config = dict(
    extras=['capped logits'],
    init='normal',
    batch_tokens=65536,
    steps=7755,
)
MLP neurons of a small language model. Each row is named by its layer, matrix (up: input weights; down: output weights) and neuron, and shows model dimensions 64-127. Each number is 200 + 30 x the weight over its row's rms, rounded and kept within 0 to 999.
Before each neuron's rows, "fires on" lists the tokens most often at its 100 highest values on Wikipedia text that the model never trained on.

fires on: " of", ".", "to", ":", ",", "ly"
L2.up214,169,186,193,218,192,281,214,200,259,184,209,172,213,173,235,176,270,193,171,179,214,188,242,213,234,175,170,221,169,147,143,226,222,196,254,195,176,183,256,177,251,177,190,170,268,222,197,238,162,168,187,237,202,142,213,212,150,210,181,228,175,217,187,204
L2.down214,194,165,193,263,207,232,232,227,199,188,218,202,243,177,180,157,177,193,167,238,273,180,251,220,214,188,169,242,141,183,182,180,218,224,210,217,177,195,199,221,234,181,200,172,241,186,182,184,207,225,211,175,155,219,198,202,153,205,130,178,189,200,248,202

fires on: "s", "er", "j", "y", "e", "ar"
L2.up231,214,266,181,209,146,216,190,185,154,181,240,198,196,162,246,188,228,165,174,185,171,173,215,209,220,198,199,217,218,165,162,234,201,216,179,181,251,235,147,234,143,239,204,152,196,179,208,215,189,215,190,222,202,215,189,217,208,181,244,211,229,201,206,156
L2.down231,205,240,197,209,212,223,224,237,215,270,219,208,230,185,228,177,206,228,237,185,170,243,271,171,216,221,207,178,209,241,222,162,167,212,210,197,250,191,168,210,186,217,222,143,239,175,188,216,232,186,214,229,229,160,233,186,182,222,158,210,190,189,198,254

fires on: "'", ")", " art", "am", "/"
L2.up847,176,207,185,179,206,157,274,191,191,155,232,185,221,194,188,208,230,196,177,188,159,186,166,218,247,180,138,200,172,173,152,219,231,179,190,266,205,224,209,249,232,210,201,258,218,239,174,201,157,171,251,229,243,187,196,222,197,257,189,213,228,213,212,157
L2.down847,250,178,208,229,218,229,238,248,200,235,178,168,228,185,168,161,221,197,216,188,163,171,182,199,203,236,214,200,208,222,207,218,240,191,202,165,192,246,180,203,205,208,199,176,224,175,240,221,164,284,186,216,193,213,178,249,229,228,199,143,194,218,201,236

fires on: "-", "d", "n", " Green", "t", "ist"
L2.up626,250,214,236,207,154,174,196,206,202,181,248,205,204,197,259,186,159,177,167,184,221,229,166,224,190,151,153,204,205,207,219,243,206,162,196,168,197,157,228,210,236,185,217,233,225,175,240,218,197,173,179,177,212,219,272,151,192,237,184,182,144,170,230,180
L2.down626,202,159,189,176,227,225,161,181,195,210,211,200,199,218,173,157,198,173,172,184,213,266,197,187,257,209,192,132,165,229,205,255,122,172,167,242,217,186,194,192,216,187,258,144,182,264,158,239,220,237,171,218,180,163,196,183,177,188,243,143,235,184,212,172

fires on: "s", "al", "-", "th", "f", "ed"
L2.up514,199,208,215,232,203,164,212,211,253,204,177,222,184,225,155,202,175,162,236,179,234,181,164,200,226,208,194,225,213,231,205,188,198,212,190,212,162,220,242,170,229,222,210,202,148,242,191,196,199,175,230,193,214,210,207,171,203,255,232,179,180,244,203,212
L2.down514,238,176,240,242,221,216,122,158,189,190,239,199,224,225,191,202,150,256,151,175,247,256,211,167,193,217,178,199,188,180,164,191,270,207,178,195,186,193,150,193,212,181,176,218,206,158,231,186,216,191,137,226,184,226,166,190,207,177,164,216,208,187,186,195

fires on: "'", "s", ")", " dis", " also"
L2.up974,240,208,197,208,203,185,151,240,210,153,216,198,170,217,185,191,190,175,200,197,167,143,185,183,149,232,212,200,199,201,204,198,249,183,201,178,173,232,210,157,261,207,237,166,189,167,202,148,181,182,152,200,217,185,176,192,215,257,207,215,165,260,194,157
L2.down974,201,181,198,199,211,209,189,160,206,207,191,168,165,193,209,169,227,185,184,191,204,238,151,244,232,198,211,279,190,198,202,214,235,235,196,206,210,155,166,215,214,241,254,219,214,284,209,196,233,233,193,217,209,220,200,204,168,169,206,209,176,223,179,182

fires on: " |", " /", "5", " Peak", " as"
L2.up235,197,249,198,188,224,204,125,200,235,192,189,180,219,207,212,201,168,212,179,221,208,271,198,159,198,222,173,231,167,237,173,188,232,198,243,196,170,231,153,236,201,224,205,200,187,173,169,220,234,188,186,243,241,216,194,174,236,176,166,226,213,206,153,229
L2.down235,219,198,168,141,227,203,201,198,180,183,254,183,225,192,153,209,201,239,170,241,181,168,197,203,194,215,209,127,231,222,207,179,169,179,216,196,212,237,239,212,182,184,210,221,255,204,193,197,261,210,157,224,158,199,210,214,177,104,208,201,216,200,205,167

fires on: " of", " and", ",", " the", "di", "s"
L2.up21,201,222,222,199,199,185,221,207,178,221,200,162,182,182,177,223,194,187,206,174,195,177,186,173,248,223,181,233,203,170,213,236,178,184,195,165,156,263,195,237,179,147,182,227,256,240,195,151,230,174,174,223,215,205,225,237,176,221,241,170,193,159,151,174
L2.down21,184,205,246,159,227,186,182,249,211,164,278,259,182,190,153,205,187,212,170,192,229,167,270,205,202,179,231,217,217,192,206,178,287,217,236,223,172,188,197,158,225,231,196,160,193,214,182,213,185,183,233,219,193,229,185,196,204,165,132,198,185,221,192,208

fires on: " |", " an", "(", "phy", " Win", "2"
L2.up680,176,204,177,232,200,204,236,199,205,239,142,205,182,278,190,181,210,239,188,264,202,239,198,198,177,267,256,189,154,237,168,166,190,221,262,176,180,158,183,189,239,217,211,246,218,236,140,167,213,196,129,184,212,196,214,158,188,185,207,200,214,254,204,196
L2.down680,188,274,185,190,162,189,198,291,174,180,190,301,199,205,206,165,167,159,190,172,214,142,162,185,244,212,242,211,221,252,220,223,187,199,228,200,202,191,178,251,157,244,183,197,226,150,153,231,212,180,213,222,212,271,228,137,187,209,218,194,158,238,187,183

fires on: "5", " it", "ic", "ick", "'", "It"
L2.up64,194,207,95,211,233,180,227,241,211,177,219,218,209,263,198,176,215,155,203,173,210,217,173,226,217,269,211,243,209,200,186,206,203,219,181,154,171,216,203,168,172,198,174,135,156,208,179,184,200,180,208,193,252,189,161,240,243,233,180,166,231,160,147,159
L2.down64,177,210,201,169,184,231,201,170,166,187,243,191,231,282,151,212,210,184,222,211,170,229,247,188,130,184,213,174,193,278,206,212,214,219,190,226,247,214,196,228,175,181,227,227,203,238,219,176,167,171,219,164,216,220,223,179,171,219,253,213,198,176,218,165

fires on: " of", " the", " in", "ed", " "
L2.up19,233,212,171,198,201,234,235,178,127,227,231,259,199,163,245,199,200,188,259,231,194,164,191,186,230,235,170,161,165,169,254,214,186,239,217,142,170,205,169,194,164,181,132,228,287,233,268,174,212,184,200,176,210,171,236,255,161,242,212,190,197,128,226,181
L2.down19,207,242,205,256,170,150,178,227,200,176,254,135,210,233,225,178,199,194,180,169,215,191,177,208,200,207,200,267,223,225,205,204,291,190,159,185,199,190,228,217,139,208,217,177,92,167,127,209,236,134,204,211,186,246,221,201,238,200,185,231,202,218,177,194

fires on: "1", "ru", "bi", "la", "2", "4"
L2.up968,235,186,147,208,224,200,191,154,183,186,201,173,196,177,239,162,203,226,196,227,208,198,134,217,254,210,192,202,222,203,183,221,223,169,196,196,205,235,169,290,228,219,153,244,230,202,226,200,193,253,220,204,162,254,254,189,184,198,224,152,251,202,129,247
L2.down968,192,195,182,221,184,183,146,238,193,139,141,208,252,195,177,161,217,221,147,221,174,191,204,225,208,237,212,183,200,149,193,208,182,194,203,234,185,246,233,170,159,169,209,194,221,193,225,190,166,179,197,217,161,194,218,222,197,212,194,201,280,183,169,238

fires on: " it", "e", " his", "s", "es", " a"
L2.up101,224,219,168,219,203,166,161,195,215,181,201,242,200,148,234,204,180,225,197,253,180,183,251,281,226,183,167,252,236,219,223,232,211,187,187,208,173,217,207,192,198,218,157,201,138,176,231,188,240,235,173,216,132,232,211,206,143,172,178,251,234,154,200,128
L2.down101,168,211,181,189,170,225,188,175,201,139,156,193,232,199,165,191,153,214,189,163,218,259,178,221,162,209,200,186,160,178,206,205,170,181,137,238,216,182,159,213,230,196,156,215,182,217,210,165,195,236,159,215,210,241,187,150,216,198,208,200,210,170,222,222

fires on: "al", "v", "s", " of", "l", "j"
L2.up1528,210,220,221,166,184,201,214,182,246,187,209,181,198,142,223,176,222,146,196,178,190,221,211,129,201,188,186,192,260,174,170,160,176,234,193,211,219,238,157,201,188,295,194,206,177,133,197,177,213,155,203,231,200,190,182,230,221,212,210,157,254,158,201,185
L2.down1528,246,178,241,223,189,149,181,191,166,197,203,210,189,199,235,178,220,171,174,210,186,174,205,224,158,228,186,256,168,200,214,200,178,179,225,201,208,156,177,240,134,234,154,246,222,184,207,247,197,212,221,247,137,187,162,214,164,181,218,157,162,166,177,234

fires on: " had", " and", " is", "s", "hi", "er"
L2.up1455,222,257,155,221,210,202,188,143,243,191,137,191,247,217,196,226,196,151,204,205,198,248,168,208,186,153,200,242,213,183,179,215,110,200,197,153,220,189,183,168,209,242,226,185,237,179,217,206,158,188,239,220,185,215,184,163,164,241,199,217,200,178,181,157
L2.down1455,178,193,234,170,189,218,238,271,198,181,257,199,217,162,122,186,250,202,213,200,204,172,214,192,215,245,189,191,168,250,211,242,246,194,210,196,156,228,235,234,180,223,195,231,204,213,191,225,239,168,175,195,227,164,203,195,206,184,171,140,185,238,145,224

fires on: "'", " un", "-", " first", "d"
L2.up516,242,173,162,206,177,226,188,163,188,194,206,171,211,211,273,167,184,212,174,199,201,228,189,182,229,234,214,233,207,151,205,159,162,215,228,191,152,227,169,167,211,160,151,142,225,239,242,79,169,195,180,163,185,171,180,234,186,226,243,178,184,191,193,153
L2.down516,237,180,179,218,172,187,229,156,155,172,188,204,234,198,171,226,223,170,256,216,172,227,192,218,204,152,201,175,210,175,234,219,196,204,213,194,244,183,139,199,251,264,238,236,179,239,230,182,199,217,172,193,209,146,213,170,171,301,213,161,271,164,225,199

fires on: " |", "==", ":", "t", "|", " =="
L2.up1494,226,207,149,178,179,196,245,185,157,245,175,141,173,216,175,210,194,249,172,226,232,244,213,249,134,190,158,211,166,151,230,175,250,197,228,203,157,227,234,208,229,200,221,201,186,203,195,211,222,173,203,167,187,149,171,180,224,190,222,240,178,213,172,191
L2.down1494,220,142,169,177,218,212,191,173,188,160,214,198,136,237,190,172,185,200,198,272,203,191,148,204,153,226,176,214,203,201,191,188,153,233,157,193,198,191,221,201,231,124,194,211,208,187,217,139,212,219,172,217,193,220,224,220,205,206,236,221,194,234,205,203

fires on: "s", "e", "ry", "is", " be", "es"
L2.up238,220,165,198,157,188,138,177,199,184,174,181,272,241,203,194,224,197,200,194,184,214,132,221,229,228,179,208,209,221,249,162,164,253,163,184,211,237,193,182,214,223,254,163,193,198,147,218,172,248,191,172,196,207,231,214,228,255,137,166,246,222,150,203,178
L2.down238,203,214,225,204,185,192,272,231,188,236,166,160,252,209,236,147,189,182,156,212,194,231,192,140,211,169,193,226,225,186,216,201,170,186,233,160,185,227,219,215,217,211,188,221,276,238,106,161,215,157,189,179,212,218,204,179,260,217,243,212,236,237,167,191

fires on: "d", "W", "N", "\n", "u", "t"
L2.up1175,204,208,189,113,209,163,200,236,230,168,189,247,147,157,239,177,188,158,214,170,201,192,182,227,217,173,124,189,222,182,223,189,225,173,200,212,164,226,219,223,225,181,224,201,137,228,256,142,236,169,227,188,155,235,212,200,202,198,177,182,237,268,238,167
L2.down1175,178,253,200,240,199,195,209,212,161,145,187,191,189,192,201,189,155,224,174,226,214,195,208,219,230,207,174,273,132,209,205,202,181,196,219,291,217,230,210,158,212,245,194,209,163,190,184,194,207,201,227,212,208,241,219,203,177,217,211,221,223,221,165,235

fires on: "s", "i", "y", " as", "-"
L2.up1453,221,204,152,199,213,218,166,232,195,100,141,202,151,212,196,180,218,159,272,223,218,243,210,209,190,236,268,197,269,183,175,228,162,165,189,190,202,218,175,224,232,258,151,155,203,163,190,160,192,195,161,203,154,189,205,203,177,239,136,187,243,189,167,139
L2.down1453,182,204,210,213,258,159,173,134,158,148,205,171,211,227,176,236,183,180,221,207,240,244,190,236,263,186,184,240,225,194,218,238,172,153,254,217,204,199,198,193,198,147,207,209,232,242,208,195,216,238,195,198,201,169,206,144,175,171,289,181,199,187,233,227

fires on: "s", "0", "t", " a", " "
L2.up998,220,228,213,178,188,199,186,214,234,175,218,197,187,223,187,233,246,194,211,156,187,197,168,253,257,152,183,243,194,218,153,195,187,186,211,176,228,151,220,171,219,247,181,133,247,157,206,217,188,190,149,207,197,194,213,220,208,168,196,212,184,204,210,146
L2.down998,211,199,222,197,211,249,134,228,187,185,217,174,211,182,236,212,196,175,159,135,203,176,220,270,231,230,259,224,201,215,213,240,191,208,242,159,160,202,183,217,216,193,179,210,192,230,186,190,227,173,199,190,206,200,153,148,184,256,169,235,191,201,206,186

fires on: " the", "s", "ment", " and", " a"
L2.up906,154,235,177,188,200,179,237,173,177,227,160,236,212,198,226,247,144,203,217,168,200,208,204,167,221,181,203,201,215,183,149,207,186,182,228,203,238,177,167,227,208,217,214,183,208,180,155,189,169,246,199,222,222,277,203,201,216,181,187,192,199,152,190,205
L2.down906,170,214,226,150,214,191,185,192,179,237,208,200,172,163,210,200,226,192,209,185,205,224,227,214,191,253,218,211,233,204,146,180,206,224,122,198,146,215,196,174,159,226,179,235,201,199,228,133,213,251,195,185,244,155,184,205,200,243,211,197,170,253,144,176

fires on: "ed", "e", " of", "Early", "s"
L2.up876,182,219,210,208,204,160,179,186,250,251,225,239,175,212,185,228,187,167,208,238,142,174,204,218,234,211,182,164,226,195,203,151,211,154,242,198,166,252,166,152,168,192,186,152,192,256,226,163,180,214,187,236,184,215,214,200,182,208,172,161,173,219,219,182
L2.down876,170,192,261,247,232,212,192,161,183,203,184,191,240,195,255,173,176,233,166,180,168,171,213,157,229,241,273,213,242,189,247,201,159,151,217,196,204,174,247,238,220,173,190,197,205,256,190,204,228,213,223,201,214,200,162,152,191,152,221,258,207,167,179,236

fires on: "'", ")", "es", "ic", "ing", "e"
L2.up1349,212,212,241,175,228,144,194,208,267,136,181,181,176,170,226,219,186,164,177,230,197,245,169,154,226,215,194,187,204,130,194,207,228,233,179,164,171,257,174,236,212,214,218,225,190,244,155,173,213,235,203,199,214,183,142,230,221,187,262,218,252,196,208,195
L2.down1349,196,208,172,221,192,191,199,171,97,177,234,228,204,199,275,192,219,223,240,227,227,161,162,239,231,209,210,222,205,196,187,177,178,202,194,193,191,213,199,152,206,199,165,180,184,184,198,221,213,205,174,169,180,225,234,206,212,208,143,221,190,230,167,241

fires on: "'", "s", " |"
L2.up204,222,191,180,138,251,197,157,206,210,261,239,200,181,209,184,161,192,252,236,179,161,213,187,184,219,234,178,243,192,271,176,172,192,239,180,189,190,224,194,184,203,255,207,177,181,180,222,117,219,185,181,193,219,220,198,249,192,207,258,178,206,209,182,142
L2.down204,182,226,193,213,223,205,192,162,220,225,203,198,239,210,226,260,237,198,150,173,252,168,209,209,179,185,197,204,204,230,221,199,198,169,204,213,235,196,232,179,196,231,269,172,185,199,220,253,183,146,199,202,202,212,214,165,199,162,198,179,188,193,201,155

fires on: " |", ":", " as", " –"
L2.up538,240,212,211,210,209,186,159,161,188,198,209,169,191,198,224,198,184,198,242,156,184,207,128,137,202,177,168,214,202,213,196,161,199,226,207,164,179,184,232,277,218,271,185,226,189,161,254,226,211,199,197,236,149,177,236,241,215,126,142,244,183,179,211,173
L2.down538,202,225,152,212,242,181,247,200,178,155,175,174,191,174,212,178,184,210,203,223,234,192,157,218,167,201,161,223,224,190,251,180,181,157,242,206,224,151,193,202,201,164,162,227,233,121,219,182,210,182,121,190,210,237,173,174,224,214,240,183,210,172,205,160

fires on: "t", "d", "n", "H", "ti"
L2.up960,212,227,243,209,207,219,265,212,205,241,212,210,198,190,167,141,240,230,209,182,188,211,215,193,233,149,203,258,158,173,190,206,180,189,123,178,169,223,223,246,224,224,221,219,204,216,227,167,200,142,209,180,174,195,237,150,206,195,207,183,236,189,258,141
L2.down960,182,186,217,219,160,200,180,231,192,234,186,209,232,211,134,190,187,169,189,174,216,154,170,174,206,155,197,195,226,157,176,201,225,181,233,243,192,211,259,206,159,202,139,201,224,215,191,206,210,222,215,254,221,236,215,178,160,155,202,174,151,185,218,216

fires on: "-", "–", ".", ","
L2.up1437,207,231,186,236,206,231,196,198,200,173,243,178,206,211,178,165,193,212,197,170,152,194,231,229,214,185,210,216,165,145,182,200,256,169,170,196,244,234,196,211,226,177,188,210,195,200,240,222,219,198,169,241,220,155,211,197,174,212,225,175,185,179,163,201
L2.down1437,212,197,190,175,242,211,207,169,209,187,201,203,208,192,131,140,193,157,171,184,223,218,186,180,184,224,230,212,259,152,193,205,177,156,187,230,223,197,184,170,177,241,264,203,174,169,214,225,202,219,185,255,217,146,156,190,165,229,191,231,254,161,176,226

fires on: "'", " after", " as"
L2.up1411,177,221,204,233,199,189,184,203,240,140,207,204,208,142,170,161,154,213,271,176,178,165,171,222,225,173,227,151,189,233,204,178,170,151,225,147,211,215,264,200,240,239,225,197,206,237,227,214,197,242,172,271,196,125,194,165,213,193,194,268,179,217,289,220
L2.down1411,203,261,211,288,209,201,249,171,186,188,203,180,203,272,235,188,177,177,155,207,245,245,169,189,202,166,194,219,190,250,167,197,209,217,245,264,191,178,231,188,220,135,196,157,265,218,185,186,123,206,251,259,187,228,234,173,171,193,186,187,204,185,178,213

fires on: "ing", "e", "ed", "ong", "d", "i"
L2.up880,233,166,230,206,197,245,155,192,204,159,182,224,209,178,266,160,127,198,227,250,193,202,213,197,215,167,174,185,187,182,189,148,204,243,122,128,183,194,188,259,171,210,175,203,152,281,203,195,249,192,214,190,203,212,225,131,225,182,202,202,199,229,200,185
L2.down880,223,228,194,262,184,177,215,171,226,181,239,172,179,197,213,148,254,275,235,199,208,215,208,172,195,192,263,271,175,178,232,218,195,192,227,217,211,237,235,162,246,181,211,199,215,163,219,214,206,221,160,236,210,208,204,215,199,215,219,191,239,180,225,200

fires on: "_{", "2", " |", " of", "4", "'"
L2.up811,152,250,195,226,185,186,229,236,244,195,188,202,212,239,176,194,163,230,177,232,207,190,181,199,200,198,231,173,136,205,188,149,192,229,143,197,170,159,229,194,209,211,197,222,229,234,162,141,185,237,209,235,170,196,254,196,195,204,189,208,166,212,156,211
L2.down811,254,159,189,179,249,159,216,219,153,205,175,205,220,188,180,192,225,170,186,189,154,205,267,189,174,188,180,187,171,208,168,185,160,216,218,201,217,246,185,225,192,245,261,244,171,179,202,211,243,176,246,227,232,193,191,176,204,246,186,210,179,208,242,202

fires on: " ", " their", " than"
L2.up49,212,253,221,156,180,224,199,203,249,204,208,211,218,203,139,194,186,222,165,144,202,238,191,165,208,192,182,199,208,224,176,162,243,220,227,179,198,194,246,186,187,252,186,183,241,152,236,211,222,178,223,204,249,167,227,231,204,195,197,167,187,233,222,250
L2.down49,208,208,225,210,192,216,221,237,214,234,211,264,204,219,250,219,199,193,201,179,168,187,197,184,171,243,166,203,213,160,162,216,225,187,171,134,155,177,161,182,266,205,194,208,219,179,238,192,146,189,132,195,152,243,180,202,213,237,202,199,240,209,195,200

fires on: "==", ".", "\n", "con", ".\""
L2.up140,179,218,151,173,183,200,248,249,202,147,192,114,236,223,209,197,178,219,177,247,209,155,268,217,154,168,219,196,202,245,116,171,161,221,217,184,248,243,169,206,210,156,165,197,213,184,176,197,179,238,229,184,170,206,198,166,142,205,190,226,173,201,208,244
L2.down140,210,201,221,162,218,242,192,234,184,212,206,197,167,221,216,160,249,220,190,240,233,254,199,220,204,222,191,186,147,205,243,194,239,270,217,203,190,161,196,182,182,174,183,196,192,215,194,211,183,209,166,231,192,193,167,259,210,234,237,208,193,169,198,133

fires on: " /", " and", " the", " –", " or", " +"
L2.up656,215,211,191,236,206,187,221,148,206,225,183,183,200,212,201,199,214,209,235,175,142,224,174,225,220,153,245,163,189,190,258,196,182,133,181,191,182,200,221,248,138,258,216,198,265,177,166,172,213,230,229,215,246,227,169,185,229,175,183,166,207,195,166,255
L2.down656,213,207,223,216,238,186,166,151,179,218,182,205,138,221,189,212,202,191,228,180,218,207,184,211,155,200,169,215,254,247,154,217,236,256,170,154,244,211,186,196,187,193,160,143,155,179,208,188,234,184,188,159,189,234,188,212,210,225,231,211,210,213,183,235

fires on: "-"
L2.up401,247,173,188,196,203,215,239,250,200,215,185,240,219,245,239,173,199,226,154,181,241,216,210,210,230,248,138,225,247,175,175,181,218,243,173,178,248,200,204,251,173,145,198,132,189,188,165,158,232,195,209,212,214,237,177,252,165,192,183,214,168,230,211,191
L2.down401,176,207,226,242,178,238,220,226,206,195,142,276,192,207,239,208,138,188,186,178,247,148,227,213,186,192,156,213,231,178,175,187,191,224,167,219,200,240,152,215,258,219,217,191,203,206,196,192,250,192,170,189,150,131,204,192,161,188,210,195,216,230,186,226

fires on: " and", "-", " |", "bol", "re", "age"
L2.up1173,171,212,196,210,188,211,207,225,254,226,151,229,169,251,214,166,199,251,241,172,203,227,202,186,216,215,185,195,206,201,137,183,196,175,168,182,216,236,234,177,182,220,246,177,197,167,162,182,208,182,208,252,177,201,130,183,215,146,155,160,214,228,182,193
L2.down1173,199,218,223,114,174,172,221,210,208,177,155,195,214,251,149,198,203,198,192,200,193,159,217,218,210,181,215,240,163,162,178,197,222,239,250,220,185,221,209,224,217,187,171,227,167,212,151,215,279,196,213,178,192,169,168,218,244,198,209,231,191,189,185,180

fires on: ",", " and", " one"
L2.up1391,202,229,211,152,174,213,211,217,202,244,195,210,160,171,189,200,204,151,222,198,159,196,224,237,189,243,209,215,234,199,195,265,202,194,161,178,199,187,206,191,229,150,197,170,175,225,182,124,219,185,239,183,233,189,198,242,208,233,210,198,225,206,172,225
L2.down1391,151,173,164,225,167,171,166,198,235,157,214,173,221,229,236,234,180,164,182,181,232,179,203,229,158,159,220,141,178,202,228,186,200,173,220,235,200,184,219,212,200,216,246,207,228,224,210,274,170,236,156,217,173,203,222,178,194,175,193,196,160,142,239,166

fires on: " |", ";", "ven", "al", "R"
L2.up814,254,176,226,186,154,233,209,154,189,220,192,189,146,188,191,199,215,181,214,197,213,159,192,239,210,217,170,147,213,216,251,181,215,129,192,166,209,214,254,208,191,235,216,226,197,213,109,191,267,240,212,182,230,221,236,210,203,195,187,213,224,229,198,159
L2.down814,183,174,185,250,194,262,153,257,211,228,191,223,211,187,196,191,172,210,150,201,180,190,220,137,189,205,221,192,258,206,98,244,187,219,174,208,229,225,177,226,196,238,234,201,201,179,202,170,175,180,212,199,165,99,270,221,150,137,246,225,192,180,210,203

fires on: ".", ".\"", "bert"
L2.up213,162,224,134,188,213,166,174,190,149,167,273,192,185,130,244,232,250,228,144,266,172,198,214,223,197,195,205,187,180,253,186,183,159,199,215,205,214,238,182,196,192,201,172,222,186,216,186,164,194,245,193,176,233,212,151,208,213,240,131,161,188,165,192,259
L2.down213,209,147,206,203,179,250,226,210,122,148,175,155,162,293,203,134,162,203,206,147,231,201,219,191,176,224,220,202,186,183,254,209,206,163,243,258,246,225,224,204,210,192,162,227,214,218,194,210,200,170,200,235,175,148,210,215,211,191,236,195,194,228,234,173

fires on: "al", "d", "e", "n", "il", "i"
L2.up494,186,262,168,145,185,182,199,205,247,198,182,224,231,137,265,176,220,151,174,174,214,173,211,233,210,176,221,187,201,175,193,196,237,198,143,209,211,169,252,243,223,199,186,243,178,178,203,191,191,176,198,200,174,255,185,205,223,135,150,174,232,197,192,202
L2.down494,210,165,151,244,177,193,211,266,213,193,167,192,233,219,222,198,106,240,209,199,241,206,211,199,207,203,208,178,167,217,216,182,190,173,191,213,163,218,183,157,188,184,225,246,268,196,202,204,199,182,178,196,219,236,218,204,180,232,179,205,176,214,208,233

fires on: " of", "\n", " a", " the", " its", "===="
L2.up261,188,225,229,183,183,178,257,202,169,262,200,154,207,171,143,190,223,171,206,169,182,177,148,163,176,189,192,189,203,187,176,131,204,254,172,186,208,213,185,203,172,199,171,212,190,190,183,183,217,190,203,184,222,281,215,180,207,253,198,241,186,247,179,115
L2.down261,189,203,276,208,217,194,217,195,201,206,223,245,239,197,236,194,163,180,197,202,193,236,249,212,198,183,182,183,276,163,155,207,241,164,176,199,190,161,135,202,223,180,247,181,148,160,171,162,160,206,228,253,208,162,227,224,184,216,238,220,130,211,155,227

fires on: "-", " or", " and", "y", "t", "ly"
L2.up937,223,230,203,226,202,213,185,210,220,189,177,200,192,259,174,197,205,152,188,177,170,195,197,181,204,203,266,240,206,211,161,216,211,215,223,192,153,166,174,189,231,163,170,156,199,181,245,147,127,210,198,197,183,233,186,227,227,240,214,252,201,210,178,176
L2.down937,233,189,211,191,208,187,159,160,143,171,224,199,196,185,207,200,241,257,156,180,226,208,203,223,195,157,202,192,208,219,220,158,206,180,136,250,201,198,189,168,224,196,224,250,163,172,224,177,268,214,181,181,194,158,197,178,193,163,179,200,142,133,242,215

fires on: " In", "f", "avi", "-", "cal", " of"
L2.up1060,207,171,208,136,215,145,227,214,211,206,299,268,179,174,235,206,194,194,177,199,196,205,227,166,224,232,172,171,219,186,217,242,275,221,165,208,211,201,171,203,233,176,148,205,239,180,224,167,162,167,222,206,219,222,178,210,224,201,163,255,180,201,246,150
L2.down1060,185,186,270,230,216,218,165,256,213,203,213,183,232,266,183,185,168,165,231,204,220,185,197,208,176,197,185,187,196,216,145,159,213,260,239,227,249,184,204,178,171,156,227,167,213,169,207,208,133,231,151,211,184,163,207,178,188,174,229,212,242,136,229,214

fires on: " |", "ar", "er", "up", " of", " "
L2.up1094,275,286,208,149,215,209,196,191,197,140,182,160,231,208,212,175,218,186,171,193,143,210,203,180,203,237,130,181,174,192,216,255,199,219,161,166,257,179,202,240,195,219,226,234,155,220,199,232,183,190,179,218,191,271,209,150,213,206,166,156,167,206,207,192
L2.down1094,227,213,164,230,220,235,198,217,247,191,203,162,177,266,227,227,241,161,188,174,195,201,202,149,176,190,180,168,220,184,180,250,159,222,211,180,159,195,239,200,225,225,233,191,200,237,208,158,185,196,154,215,219,197,214,185,162,183,199,228,200,140,224,158

fires on: ":", " on", " by", " at", " |", " was"
L2.up377,195,201,216,202,158,229,210,183,180,177,159,175,208,165,161,205,214,166,182,274,234,201,215,185,184,235,184,213,242,183,227,149,292,249,198,215,199,211,185,247,277,154,111,241,193,170,238,230,222,167,207,205,203,210,208,202,178,201,191,213,164,206,212,216
L2.down377,193,219,143,190,240,217,220,237,208,221,251,247,127,215,175,175,200,229,236,136,232,166,206,144,211,197,218,195,147,227,203,218,170,145,192,167,221,187,239,211,175,205,223,173,246,220,153,157,213,253,204,232,190,209,195,223,219,197,167,176,188,192,214,139